Part of a small language model's weights.
Architecture: RMSNorm before each block, rotary positions, no biases in attention or MLP, tied embeddings.
MLP neurons of a small language model. Each row is named by its layer, matrix (down: output weights) and neuron, and shows model dimensions 192-287. Each number is 128 + 32 x the weight over its row's rms, rounded and kept within 0 to 255. A neuron's up and down rows have the sign that makes its largest values positive.
Before each neuron's rows, "fires before" lists the tokens most often just after its 100 highest values on Wikipedia text that the model never trained on.

fires before: "\n", ", ", "and ", "s ", "s"
L4.down299 [165 134 120 115 144 144 199 109 144 122 146 115 179 119 114  92 104 132 140 139 113  97 148 170 131 107 169 104 136 138 119 145 156 116 161 132 151 147 116 133 105 128 122  87 161 107 107 118  93  85  71 120 151  92 147 163 151 130 115 144  80 164 148 188 155 105 117 107  67 126  63 124 135 140 121 193  72 122 174 121  23 117 135 130 161 116 138 183 158 166 121 134 119 128 127 126]

fires before: "'", "s ", "s", "-", "| ", "fin"
L3.down338 [112 110 103 114 209  95 140  94 158 116 188  66 132 145 128 130  59 149  89  71 191 178 182 122  62 134 128 148 139 116 130 165 120 109 110 137 110 164  45 120 110 107 128 173  82  78 122 175 109 140 160 169 163 153 142 142 106 127 138 132 117  85  91 165 155 159 115 185  89 197  79 147 126 135 155 136 103 150  87 134 190 125 138 123 131 162 129  98 136 132  92 158 188 103  90 100]

fires before: "| ", "==", "On ", "== ", "===", "The "
L7.down906 [136 110 118 148 188 138 131 151 131 144 135 143 151 179 114 126 116  75 115 139 134 157 132 140  98 139 179 149 129 125 204 147 152 129  88 170 138 189 126 169 126 113  92 154 129 124 145 121 140 125 124 135 153 127  93 118 141 118  65 118 137 150  78 122 168 144 136 126 128 162 156 163 128 131 148 203 138  93 113 135  85 148  92 111  78 127  42 130 169 144 136 149 142 120 118 148]

fires before: "s ", "S", "a "
L5.down1184 [ 96 189  69  29 156 148 132 111 146 158 118 183 152 149 175 119 117 145  86 124 103 114 183 164 142 147  95 178 157 118 113  53 107 118 141 103 179  87 188 139 132 197 136 151 141 138  97 133 171  88 123 135 148 173 129 111 136 169 175  95 142 180 102 153 134 121 100  67 119 179 131 115 146 133  89 112 132 139 164  65 161 103 132 118 141  94  87 135  60 133 159 100 127 113 149 163]

fires before: ", ", ". ", ": ", ".", "self ", "ed"
L9.down410 [ 94 131 139 145 160 166  66 117 139  86 111 172 174 162 126 136 138 182 162 107 103 135 195  66 168  75 132 168 118 128  96  73 149  99  97  89 121 125 127 140 181  92 169 146 107 225 124 138 177  97 185 138 135 123 107  96  62 138 153  99  79 113 146 128 166 142 153 157 147 149 163 134 122 167 136 148 128 113 139 147  96  83 134 126 131 109 119  96 146 121  74 137 182 131 168 115]

fires before: ", ", ". ", ".", "and ", "the "
L9.down959 [ 90 189 153 160  80 166 150 129  80 140  78 136  55 147 179 158 147 153 149 161 111  89 121 225 127 105 132 140  98 106 166 119  52 166  56 100 115 161  97 165 117 131 149 135 158 181 135 115  65 112  90 150 109 115 100 155 159 208 104  96 107  95 105 112 149 119 153 138 165 146  90 107 162  77 169 143 179 154 174 120 130 178  97  82  96 128 108 162 146 111  88 135 152  99 119 127]

fires before: "ed ", "s ", "es ", "ated "
L9.down657 [ 98 137 102 175  92 113 110  86  89 143  93  72 142 119 156 119 157 117 100 170 127  58 146 112 110  74 185 100 106 104 121  52  86 116  97 140 147 130 144 146  94 118 137 136 122 117 108  95  94 130 138 145 164 115  96 123 118  74 184 135 143 156 175 150 173 102  75  95  74 128 125 160 116  98 168 108 104 115 117 168  92 146 106 168 107 129 135 166 133 174 136 147  87 121  87 137]

fires before: ", ", "of ", "to ", "were ", "in ", "."
L7.down1191 [114 152 127 143 161 121 143 160 164  90 143 123 166 183 102 122 142 122  80 107 138 166 111 106 118 141 183 140 124 138 147 157 205 116 137 100 170 156 116 155  45 101 163 137  96 116 116  84 137 118  63 124 164 115 121 118 146 186 143  99 138 128 111  83 162 109 156 109 120 165 144 146 107 129 171 126 115  89  86  34 140  81 124 100 127 106  87 148 173  35 102 180 145 104 158 141]

fires before: "- ", "| ", "2"
L9.down392 [ 83 163 105 155 162 134  97 145 126  98  98 134 152 190 138  67 133 135 147 128 135 125  83 159 143 122 177 113 144 124  97 123 115  68 113 163  54 149 175 131 170 146 100 125  91 177 102 143 118  65 119 119 150  85 101  90 147 119 144 141  95 124 165 119 112 190 167 103 153 159 110 145 142 166 172 130 141 213 102 124 141 151 120 134 116 163 113 128 173 127 121 120 157  98 127 173]

fires before: "| "
L9.down335 [117 113 135 178 126 147 153 129  95 169 127 173  84 223 108 101 123 120  94 102 163 145 135 130  62 181 170 107 171 118 148 114 165 125 103 148 125 137 118 107 120 133 116 153 161 149 136 130 103 152 117 140 154  93 136 123 155 180 106 156 115 172  46  81 125 162 136 101 138 203  41 122 124 118 165 122 150 122 151 147 175 134 148 154 129 138 134 173 192 154 149 182 170 153 147 190]

fires before: "\n", "\n\n", "l"
L7.down422 [203  79  64 107 126 148 153 117 145  65 126 103 125 142 130 122 159 132 106 136 159 150 163 107 170 176  77 137 120 179 156  98  76 141 172 155 152 155 144 155 113  84 143 135  68 139 112 119 157 172 121 117  33 138 135 126 133 116 146 101 128 193 108 147 124 162 122 123 141 126 117  64 155 159  98 136 191 169 141 124 124 112 135 150 111 144 121 107 141 201 116 141 179 168 123 106]

fires before: "| ", "==", "The ", "== ", "===", "In "
L4.down909 [120  80  76 137 179  78 120 149 103 128 125  91 176 138 111 162 118 114  99 104 111 162 170 137 117 134 110 146  97 143 225 123 161 151  80 151 128 166  72 108  64 111 144 131 141 143 114 130 145 144  95 173 156 129  98 148 152 143 120 136 147 105 117 126 150 101 142 174 141 183 171 131 126 134 147 146 120 137  99 111 143 150  94  94 165 106  34 167 119 106 101 167 143 130  95 131]

fires before: "|", "| "
L10.down45 [174  86 122 154 163 113 120 130 149 147 129  83 108 125 113 165 176 169 129 174 152 108 124 119  60 169 111 124 150 142 174 110 114 103 163 100 115 151 165 158 160  88 136  77 120 144  68 136 118  99  79 108 108 170 121  95 133 138 161 140 110 134  66  51 163 176 142 152 105  49 113 158 134 150 120 135 124 107 176 168 143 167 130  50 153 128 138  98 114 122  96 146 122 156 169 140]

fires before: ", ", ". ", ".", "s "
L9.down395 [126 115 125 156 142 129  76 145 143 119 122 129 123 143 142 140 152 147 121 103 159 100 120 118 134 135 160 106 118 161 135 156 149  91 129  98 139 114 106 133 143 128 178 139 109 109 143  90 128  88 107 138  87  79 126 171 112 119 169 142 121  72 127 126 208 108 177 139  97 164 174 120 153 126 131 110 126 156 120 171 107  72  80 124 150 114  80 205 133  89 131 102 137 107 169 122]

fires before: "\n\n", "\n"
L10.down1087 [148 137 153 121 113 128 128 127 117 137 114  55 144  88 140 129 155 125 169 184 146 155  88 137 124 187 166 163 162  53 129 131 118 105 102 112  93 155 109  62 149 154 195 177 149 127 157  77 137 131 121 126 160 104 161 112 120 121  92 118 205 126 197 178 145 133 145 115 117  96 115  91 155 134 126 136 104 123 131 131 166 106 117 152 143 155 180 204 112  64 131 112 152 107 149 128]

fires before: "in ", "on ", "a ", "at ", "with "
L7.down7 [ 43 187 112 118 142 143 115 111  98 130 105  99  84 143 157 135 161 124 103 146 136 121 105 134 116 109 108 110 157 134 166 118 144  56 127 181 114 145  87  97  83 111 128  90 173 117  99 123  93 119  36 122 134 103 135  56 116 126  77  87 140 130  98 130 118 124 184 131 182 166  92 182 127  47  73  93 128  52  85 163 151 124 173 148  81 133 107 160 135 142 134 123 116 130  67 124]

fires before: "e ", "ed ", "e", "ing ", "es ", "ement "
L10.down711 [ 89 118 151 160 109 202 147  57 161 153 164 161 151 168 117  94 120 163 106 109 162 139 117  91 135 123 159 106 108 158 101 133  68 136 114 137 112 135 155 155 108 153 120  41 107 125 116 157 131 166 115 179 124 167  54 162 142 204 113 139 110 133 130 157 195 153 145  61 108 115 112 125  93  46 173 153 143 153 114  87 156  85 166 118 160 105 112 101 123 102 152 109 115 128 152 118]

fires before: ", ", ". ", ".", ") ", "; "
L10.down503 [174 159 122  98 108  94 101 107 153 117 145  83 180 137 150  87 188 171 177 183  61  84 148 146 162  70 108 224 102  84 181 147 145 128  99  79 120 132  72 136 144  64  88 147 107 196 125 145 115 113 197 142 163 165 123 138 149 169 136 120 129 137 112 118 107 159 134 133 125 151 146 141 145 166 137 103 152 139 114 138 123 122 100  74  95 159 112 142 177 141 135 128  87 138 157 145]

fires before: "s ", "t "
L5.down1146 [130 209 118  94 101 117 131 118 106 171 138 170 160 128  94 125 139 130 144  99 126 144 123 110 107 153  73 148 150 198 123  58 153 120  90 101 155 121 149  98 138 171 104 156 147 153 124 174 130  74 125 148 125 153  97 113 108 117 101 161 111  84 128 136  63 127  52 127  48 119 134 108  90 131 152 124  89 134 211 126  49 197 100 133 182 146 134 155 165 121 136 129 138 121 190 164]

fires before: "y ", "ment", "ed ", "s ", "ation "
L7.down961 [195 161 118 123 134 124 122 123 144 164 106  88 176  92 137 160  79 108 174 113  88  96 159 181 107 139 158 107 133 167 115 114 104 145 128 131 154 147 121 166 140 155 136  90 182 148 157 104 128 145 150 138 144 108 120 181 142 116 171  29 111 139  96 104 132 101 112  88 123 143  84 113 131 138 171 148 103 150  99 119 159 165 110 118 156 100 109 135  91 116 134 157 104 132 119 144]

fires before: ", ", "\n", ") ", "\n\n", ". ", "of "
L7.down607 [115 139 133  64  81 104 154  37 135 175 165 142 174 142 184 132 167 121  97  94 131 172 148 169 115 136 107 120 118 134  95 113  93  96 166  84 106 121 112 150 135 146  89 118 126 162 128 109  30 165 102 154 119 135 162 102 140 132 110 116 131 194  47 160 168 138 170 209 116  96  99 102  70  90 116 164 127 154 137 138 119 142 189  84 121 125 172 106 120  94 123 105 156 137 142 121]

fires before: "ing ", "ed ", "s ", "ant ", "ure ", "iv"
L4.down127 [114 201 101 151 144 106 168 123 123 170 142 133 143 123  81  58 115 106 165 152 158 115 138 102  92 127 161 135 104 166 116 127 110 102  95 130 125 107 113 154 111  55 162 110 141 163 105 116 153 164 117 137  87 152  90  79 161  80 131 136 145 133  97 126 166 136 126  73 172 149  76 157 135 100 142 106 127 112  72 119 140 130 135 178 138 123  65 159 123  84 179 126 134 104 127 161]

fires before: ", ", ". ", ": ", ".", "ing ", "s"
L9.down714 [133  97 163 148 155 159 127 123 120 130 129 110  98 126 122  64 138 176  95 123 125 125 112 108 182 137 176 158 112 171 114 111 123 114 100 125 105 144 131 133 102 153 153 116 126 173  51 125 100 130  86 148 123  60 117 136 107 127 103  69 110 102 147 115 183 105 106 127  81 143 130 125 123  96 165 102 173 107 170 183 114  85 175 104  99 117 108 122 173 137  87 127 141 153  99 172]

fires before: "\n", "\n\n"
L4.down1190 [126 117  64 106  88 129 149 134  88 102 143 133 160 133 142  86 144  88  79 108  95 134 119 160 117  85 166 187 152 126 159 160  91 138 101  54 120 149  72 153 108 103 127 155 164 171  58 114  78 130 120  77 106  91  65 111 101 156 178 226 150 179 129 189 192 119 165 145  86 133 140 139 125 121 154 166 105  81 103 103 113 127 163 120 148 118 137 189  86 133 177 122 105 152 107 121]

fires before: "\n", "\n\n", "the ", "a "
L3.down166 [113  88 155  99 103 119 142 109 104  90 170 121 127  91 143 117 162  65 185 178 124 123 125 102 101 156  31 114 142  95 161 133 125 113 110 113 156 123 138  75 143 100 154 190 147 112  69 115 167 135 175 139 102  47 141 135 183  84 126 116  94 152 113 104  66 156  88  97 156 106  80 120 143  94 160 128 170 137 140 157 127  72  93  94 127 182 138 141 140 158 120 180 123  96 158 161]

fires before: "| ", "|", "(", "T"
L4.down281 [128  77 140 160 160 130 174 190 160 188 143  68 166 122 132 132  97 106 145 122 112 131 139 119  98  83 248  37 179 157 153 154 128 155  70 107 146  78 170  82  69  97 111 143  59 115  86 117 121 143 115 166 134 148  65 121 131 138 166 116 124 129 139 144 125 114 135  92 108 143 150 102 140 106  88 129  50 146 223  69 105 119 143 115 141  85  95 134 138 145 128 138  90 185 144 183]

fires before: ", ", ". ", "s", "of ", "and ", "s "
L9.down813 [ 69 105 178 113 168 101 164  73 119 184 166  99 107 115 145 100  98 113 103 154 135 108 105 155 134 138  74 151  90 144 163 131 128 111 143 126 154 138 133 167 143 184  94 144  85 117 123 120 108 102 114 132  98 135  94 103  56 170 124 104 106 140 140  74 105 103  98 178  96 193 113 121 120 147 109 143  90 206 127 188 100 191 103 105 175 132 164 163  84 132 106  57 126 160 174 134]

fires before: ", ", ". ", ".", "\n", ")", ": "
L4.down1253 [135 141 109 190 140 122  59  52  78 184 123 109 133 100 114 104  98 138  63 105 180 163 136 204  97 134 183 109 125 164 134 175 161 157  34  98  82 121 121 112 103  96 118 169 180 119 129 121 113 155 143  99 141  73 119 172 134 135 120 187 128 114 114 159 173 126 140 127 153 185  62 147 131  76 165 145 122 136  59 179 196 150 129 116 128 182 124 108 155 123 128 155 161  85 149 174]

fires before: "| ", "The ", "On ", "==", "This ", "In "
L3.down1201 [170 100  64 115 167 108 116 125 146 144 134 126 109 136 119 133 122  95 139 148 126 152 127 144 104 141 147 128 137 157 158 131 148 148  66 157  91 159  82 165  85 128 123 149 125  90 140 176 190 154 114 115 135 131 121 137 151 159 136 114 159 128 124 126 173 118 124 169 150 139 205 130 128 135 131 163 129 101 113 110  81 120 105 142 108 126  54 105 138 117 147 117 139 101 138 117]

fires before: "by ", "in ", "on ", "to ", "at ", "for "
L10.down1160 [116 135 145  56  79 238 113 108 123 129 103  66  87 162 126 103 175 143 114 157 115 145 105 119 159 145 147 162  74 103 145 141 162 135  64 103 144 138  92 147 137 124 181 153 145 147 117 111 111 137  95 107 201  78  87 150 130 111 122 148 156 130 115 117 170 148  50 124 137 134 109 197  87  95 127 132  88 104 138 155 113 149 113 136 113 114 109 148 120 100 127 107 133  86 109 136]

fires before: ") ", "–", "s", "). ", "s "
L10.down576 [116 125 149 133 115  78 150  78 168 130 119 172 152 131 131 158 112 169 205  82 141 118 134 125 148  86 128 132 144  47 110 151 159 119  98 130 136 116 106  83 124 103  77 124  93 106  95 106 164 127 108 165 144 102 118  28 123 118 132  99 173 129 147 144 106 128 122 124 143 142 181 193 119 143 122 103  96 117  99 165 107 120 133  61 114 114 106 135 102 108 125 132 138  88 161 145]

fires before: "\n\n", "\n", "s ", ". "
L7.down733 [141 190 141 109 120 137 139 167  76 136  56 126 119  86 123 131 164 119 144 136 151 122 110 155  74  97 102 149 157  89 153 134  81  79 122 100 101 145 116 120 126 122  74 182 162 184 135 167 126 145 123 131 137 122 160 162 142 117 161  53 176  77 115  87  93 188 113  72 139 124  64 103 112 108 159 133 153 128 109 152 130 161  94 141  76 147 111 138 135 160  54 155 110 111  60 143]

fires before: "| ", "|---|---|---|", "|---|---|"
L7.down61 [108  59 110 110 125 145 119 132 170 127 156 170 150 122  72 148  88 137 101  86 150 206 149 131 152 164 138 170 154 131 102 170 146  99 165 116 114 133 139  81 156  87 107 107 137 135  84 127 108 150 137 114 157 152 172 159 124 150  99 182  67  76  62 161 154 142 134  85  89 142 158 135 146  98  95  97 213 145 130  86 130 201 159 104 104 154 125 131 105 150 107 166 113 147 153 169]

fires before: "s ", ". ", ", ", ".", "\n", "s"
L10.down805 [164 184 116 109 110 123 142 130 107 134 102 160 139 127 132 126 128 166 113 203 151  87 155 121  59  94 170  82 130 100 140 140 131  57  85 131 152 122 107 178 131 129 160 146 121 161 127 155 108 168  94 118 122 161 138 106 143 152 151 112 100 132 153 144  85 170 116 161 115 109 185 169 158 174 134  91 109 143  75 187  63 152 101  92 142 117 106 112  75 121 122 134  89  63 139 113]

fires before: "| ", "|", "of "
L3.down363 [132  97 124 110  50 117 181 118  92 140 132 132 147 130  98 143 136 131 142 126 129 162  68 121  83  94 152 112 178 121 112  84 124 150  79  38 165 131 140  76 111 117 125 140 107 116  49 152 136  79 133 134 110 131 106 131  94 175 115  72  94 142 173  95 143 113 124 107 119 145 170 152 112 132  68 126  84 113 149 143 177 104 118 133 148  99  95  97 113 129  83 129  99 152 121 176]

fires before: "\n", "- ", "\n\n"
L9.down856 [ 83  70 163 172  92 182 179 132 156 143 148 160 165 168 142 135 143  73  99 161 135  94 138 134 128 110 172 146 162 115 108 182 148 173 142 121  70  81 116 155 138 139 137 158 185 115 120 134 125 129 120 134 136 132 129  66 141 108 153 122 114 179 150 168 101 131 175 148 161 163 102 114 126 134 164 168 110  80 114  85 133 133  66 173  99 116 131  95 121 110 135 124 115 222 164 135]

fires before: "\n", "| ", "+", "|---|---|---|"
L3.down1149 [ 69 117  93 145 141  94 127 121 104 109  93 155 200 152 112 177 118 148 131 175  86 156 148 159 129 124 186  93 108 136 172 140 165 148  95 140 143  72 113 126 135 132 198 209 136 128 101 131  57 151 147 150  94 140  91 102 127 116 135 127 171 178 122 129 124 126 123 144  67 154 157 152 104  94 129 122 120 131 100 185 111 144 168 155 109 130 104  90  93 154  96 149  83 102 109 198]

fires before: ", ", "of ", "in ", "on ", ". ", "for "
L7.down110 [142 135 130 182 177 147 152 143 116  62 150 115 110 176 121 135 140 138 108 182  72 121 132 110 102 160 218 152 159 114 156 143 103  84 167 122 111 108  71 151 122 132  79 151 129  98 113 118 114 127 115 165 106 173 134 174 144  97 137 186 166 126 204 121 180  95 124 147 138 127 114 122 105  96 134 142 123 101  98 105  86 155 122  89 155 128 165 134 147 119 105 191 161 165 114 154]

fires before: ", ", "'", ". ", "s", "s "
L10.down411 [173 160 152 102 119 158 136 188  98 117 125 152 159 102 120  76 162 178 139 135 112 153 127 154 157 143 135 137  82 147 151  73 214 144 118 150 149 199 102 151 148 128 208 186 162 108 147  92  87 134 141 123 160 123 122  82 108 139 111  62 104  69  93 100 172 102 149 102  83 130 194 130 115 146 173 113 117 107 131 163  67 131 133 134 100 136 142 110  78 116  90 123 120 109 165 128]

fires before: "\n\n", "It ", "He ", "In ", "The "
L4.down168 [151 127 110  67 168 117 131 161 120  75  98 125 106 137  93 162 180 109 120 152 147 118 150 149 108 156 151 152 139  93 177  88 107 125 136 161 120 183 124  98  89 102 114 161 132 117 115 152 101 102 117 169 118  85 192 166 157 154 142  72 123 123  54 142 120 136 138 155 105 128 135 114  79 106 121 119  93 139 113  74 104  66 138 142 126  77  84 152 107  57  94 151 129 113 115 140]

fires before: "| ", "of ", "(", "p", ")"
L3.down845 [124  72 164 142 182 159 175 109 199 147 103 164 121 100 102 142 106 109 107 144 134 130 169 132 150 170 150 159 143 162  15 158 106 115 130 139 138 103 159 142  94 137 108 123  79 100 152 161  87 146 118 121 116 147 107 105  72 104 149 112 180 147 119  57 144 156 109 196 118 113 163 166 155 150 122 129 199 195  94 165 120 168 124 115 157 105  95 124 122 174 112 142  91 102 139 110]

fires before: ". ", ", ", ".", "=="
L9.down511 [ 91 121 135 214 150 145 154  94  95 133  83 103 141 119 165  92 125 145 157 132 100 183 143 158 170  99 152 113 106 200 163 162  99  81 131 156 117 127  50 156 106 134 103  65  95 194 124  80 136 158  63 177  85 148 146  70 143 122  78  98 102 116 107 160 115  92 121 138 155 132 169  90 183 126 173 104 155 143  99  94 148 132 150  88 122  95 126 151 114  97 152 117 109 141 106 140]

fires before: "| ", "– ", "medal ", ", ", "("
L3.down1117 [ 85 131 210 120 152 150 140 113 136 115 131  79 160  46  85 163 126 107 168 138 136 127 136 169 139 156  92 114 116 145 135 107 163 193 165  98 169 104 121 171 168  79 150 135  98 159 113 169  63 138 153 167 129 168 124 133 172  90 129  83  97 112 119 142 156 156  95 149  72 163 134 161  99  86 111 141 185 107 116 189 175  95 118  93 107 114  84 158 108 148 123 132  64 142 107 120]

fires before: "| ", "== "
L7.down1098 [122 136  85 142 191 145 115 103 103 170 135 125 140 231 121 121  73  86 136 166 136  97 144 167 101 110 153  82 174 128 156 188 112 129 121 140  98 130  93 177  85  90 126 181 114 124 183 151 125 123  97 116 164 119  92 158 111 151  86 159 197 160  51 152 116 112 144 132 112 132 163 167 114 172 106 125 140 135 154 122  74 157  94  87 145 152  97  76 156 132 131 140 128 126 133 164]

fires before: "| ", "==", "- ", "===", "= ", "== "
L9.down919 [159 124  85 162 178 119  97 119 143 154 142 110 135 179  98 139 150  94 151  77 116 174 144 163  79 115 147 150 143 164 134 147 115 126 105 126 126 198 125 158 141 121  97 141 132 148 139 144 115 178  99 103 168 163 122 164 154 122  90 103 157 164 112 168 155 191 161 122 123 126 178 167 105 162 186 132 138  98 119 136 132 125 113  91  99 129  95 138 182 157 139 146 132 165 112 143]

fires before: "of ", "| ", "for ", "in "
L10.down860 [ 97  89 173  92  80 144  67 143 158 121 114 133 153 158 165 155 145 170 140 118  91 159 147 139  60 110  80 184 126  98 113  96 169 152 136  60 121 125 154  43 124 146 161 136 147  71  77  70 172 139 152  71  46  98 164  68 159 150  92 134 114 108  80 139  88 131 117  83  65 168 135 122 113  94 141  97 152 144 135 142 118 115  49 125 127 174 147 135 150 143 140 112 108 141 146 121]

fires before: "| ", "The ", "On "
L9.down976 [154 138 121 124 168 118 118 142 132 145 139 169 131 220 153 175 144  66   0 131 134 143  87 205  87 146 172  61 125 155 165 148 127 126 107 136 164 218 101 158 113 147  97 152 130 117 151 135 122 142  97 129 129 131  90 162 142 137 145 117 167 201 140 113 112 173 135 138 135 146  75 141  82 103 141 143 133 139 110 121 149 128  79 108 184 176  94 122 189 123 146 145 163 119  48 139]

fires before: "| ", "of ", "p", "|"
L3.down683 [178 130 142 124 137 130 159 155 133 162 118 103 147 114 140  80 140 128 160 108  93 103  97 129 109 118 129 111 101 123 128 111 149  51  88 117  96  68 139 137 121 123  98  94 118 135 138 154 161 145  67  81 135 124 100 140 128 128 113 131 108 146  93  81 206 186 105  79  85 133 158 126 149 144  65 133 103 122 174 131  98 157 162 111 144  62 136 109 118 133 113  84 190 182 124 108]

fires before: "000 ", "000", "\\", "\" ", "\n", "500 "
L10.down211 [122 141 156 138 101 144 121 141 147 148 154  98 145 164 113 141 111 151 116 135 168 143  67 135 103 116 169 145 111 126 217 109 175  94 153 124 102 110 183  95  99 186 171 192 149 127 130 119 150  74  81 185 146 155 143  62 139 111 105 133 132  94 133 150  67 121 137 140 164 174 112 105  76 128 146 111 134  94 119  96 132 123  66 147 141  51 129  96 121 116 104 131 184  95 145 141]

fires before: ", ", "s ", "ed ", "ing ", ": ", ". "
L7.down995 [212  80  94  94  90 147 157  61 136 136 119  81 120 111 126  98 148 121 125 165 119  93 220 125  94 120 143 115 115 143 131 109 127 150 125  68  88 147  70 137 134 172  62 190 130 170 131  96 149 188 176 104 131  94 116  90 174 149 189  93  89  95  48 138 133 158 128 177  62 116 154  73  62  96 106  97 105 126 138  97 103 152 130  90 159 137 107 150 131 116 132 152 149 116 138 137]

fires before: "| ", "|", "min", "met", "years"
L5.down933 [146  84 134 216 138 158 159 132 114 152 117  80 209 157 118 143  91 167  97 112 136 154 116  87 150 160 171 148 120 190 125 143 122 121 112 113 153  83 149 108  42 152  82  98  73 118 114 129 190 145 156  88  96 146  99 119 106 122 139 128 141 110 131 117  99  85 143  86 110 142 168 117 140  98 102 164 134  91 203  99 145  98 195  79 115 125 101 145 138  83 145 116 155 140 141 145]

fires before: "of ", "and ", "(", "in ", "from ", "is "
L10.down1164 [109 106 214 118 112 173 149  99 147 104 151  70 123 184 163  98 103 120  54 186  93 109  78 121  89  90 179 133 155 179 130  95 126  79 125 123 173 180 173 129  88 109 136 101 158 138  97 149 113 133  99 105 129 140 115 138 160 104 124 119 182 178  96 131 110 148 158 118 130  94  92 136 138 144 144 148 121  65  99  48 130 103 155 119 103  57 144 166  98 152 173 149 120 153  81 163]

fires before: "\n", "\n\n"
L3.down830 [163 108 168 149 117 141 116 153  73  87 155  94 125 136 114 157 108 131 200 181 162  66 114 123 135 152 135  93 114  88 171 106  82  83  86 113 207 128  95 143 119 190 129 134  57 143 153 152 138 172 204 163 182 149 127 143  79 112  82 153  87 161 112 129 117 190 145 144 129 196 130 155 167 131 138 152 114 106 131  60 145  96 165 110  80 203 154 102 159  86  68 136 121 108 120 151]

fires before: "the ", "his ", "a "
L4.down1176 [ 79 168 131 152 166 142 103 143  67 198  94  83 174 183 126  96 139 192 155  86 127  95 117 164 156 108 155  77 174 118 180 112 122 148 114 129 185 197 122 125 143 111  73  97 116 119 160  89 167  99 127 119 131 120 128 141 100 152 116 147 129 106 134 114 107  83 172 145 135 156 158 101 101  98 161 111 113 131  74  86 132 170 137  84 175 138 149  81 166 136 116 131  95 170  59 125]

fires before: "the ", "ial ", "e", "his ", "tive ", "es "
L5.down31 [ 97 148 108 153 154 139 129 164 117 127  98  99 149 147 175 152 128 132 150 129 127 112  87 104 120  94 141  72 107  88 110 112 141 133 124 169 158 123 106 107  45 178 125 123 114  86  98 123 160  92 148 134 123 153 115 135 101 129  70 207 132 148 166 152 142 120 152 134 130  86  87  69 145  87 138 124 141 132 116  78 159 122 150  81 165  88 163  50 117 124 125 126 161  98 115 161]

fires before: ". ", ", ", ".", ": ", "\n"
L10.down56 [184 132 105 145 166 154 105 105 156 146 101 127 158 159 152 108 176 198 133 119 105 153 145  97 104 161 123 109 123 126 166 145 118 143 126 133 132 154 126 159  76 123 136 130 124 148 138 157 116 108 141 127 158 140 143 140 117 131 116  92  69 134 155  96 232 124 128 122 102 137 159 168 172 114 161 128  95 101 111 159  99  84 139 144 144  97  81 128 115 118 102 110 123 104 145 118]

fires before: ", ", ".", ". ", ": ", "\n", "ers "
L4.down1262 [128  95  42 161  82 147 161 132 157 133 101 108 166 144 193 118 158 165 162  32 122 141 167  99  50 137 115 156 121 121 125 108 115 106 112  83 102 117  89 155 129 138 120 121 144 141 130 141 130 120 135 133 143 131 172 113 168 130 160 108 141 110 130 133 238 140 160 170 123 130 152  90  61 160 112  96 134 145 109 173 126 173 116 138 158  92 138 132 127 127 169  88 153  85 121 100]

fires before: "\n\n", "\n", "- ", "was ", "is ", "The "
L9.down317 [ 87  55 126  95 166 126 150 146 113 103  99 156 105 153 113 158  43  78  85 153 122  88 116 133 157 120 116 120 114 103 142 134 174 157 114 124  98 151 142 222 125  95 152 129 142 139 106 113 207  96 105 119 104  78 173 113 144  96 114 104 131 132 120 174  97 102 109 162 136 112 129 120 114 127 138 138 152 122 142 120  84 152  94 173 125  60 136  87 106 142 138 184 141 130  75 109]

fires before: "- ", " "
L10.down495 [115 133  83 172  93 150  95 142 132 121 137  97 114 172 160 138  93  87 153 125 105 135  85 158 197 101 162 166 177 134 168  79 130 153  99 158 111 137 107 104 120 106 120  87 122  90 110 160 101 148 100  90 166 108 136 102 194 171 166 131 151 197 124 113 119 132 133 149  90 226 126 170 107 198 192 135 168 133 170 146 151 136 151 119 128 121 142  99 106  98 100  91 132 124 103 168]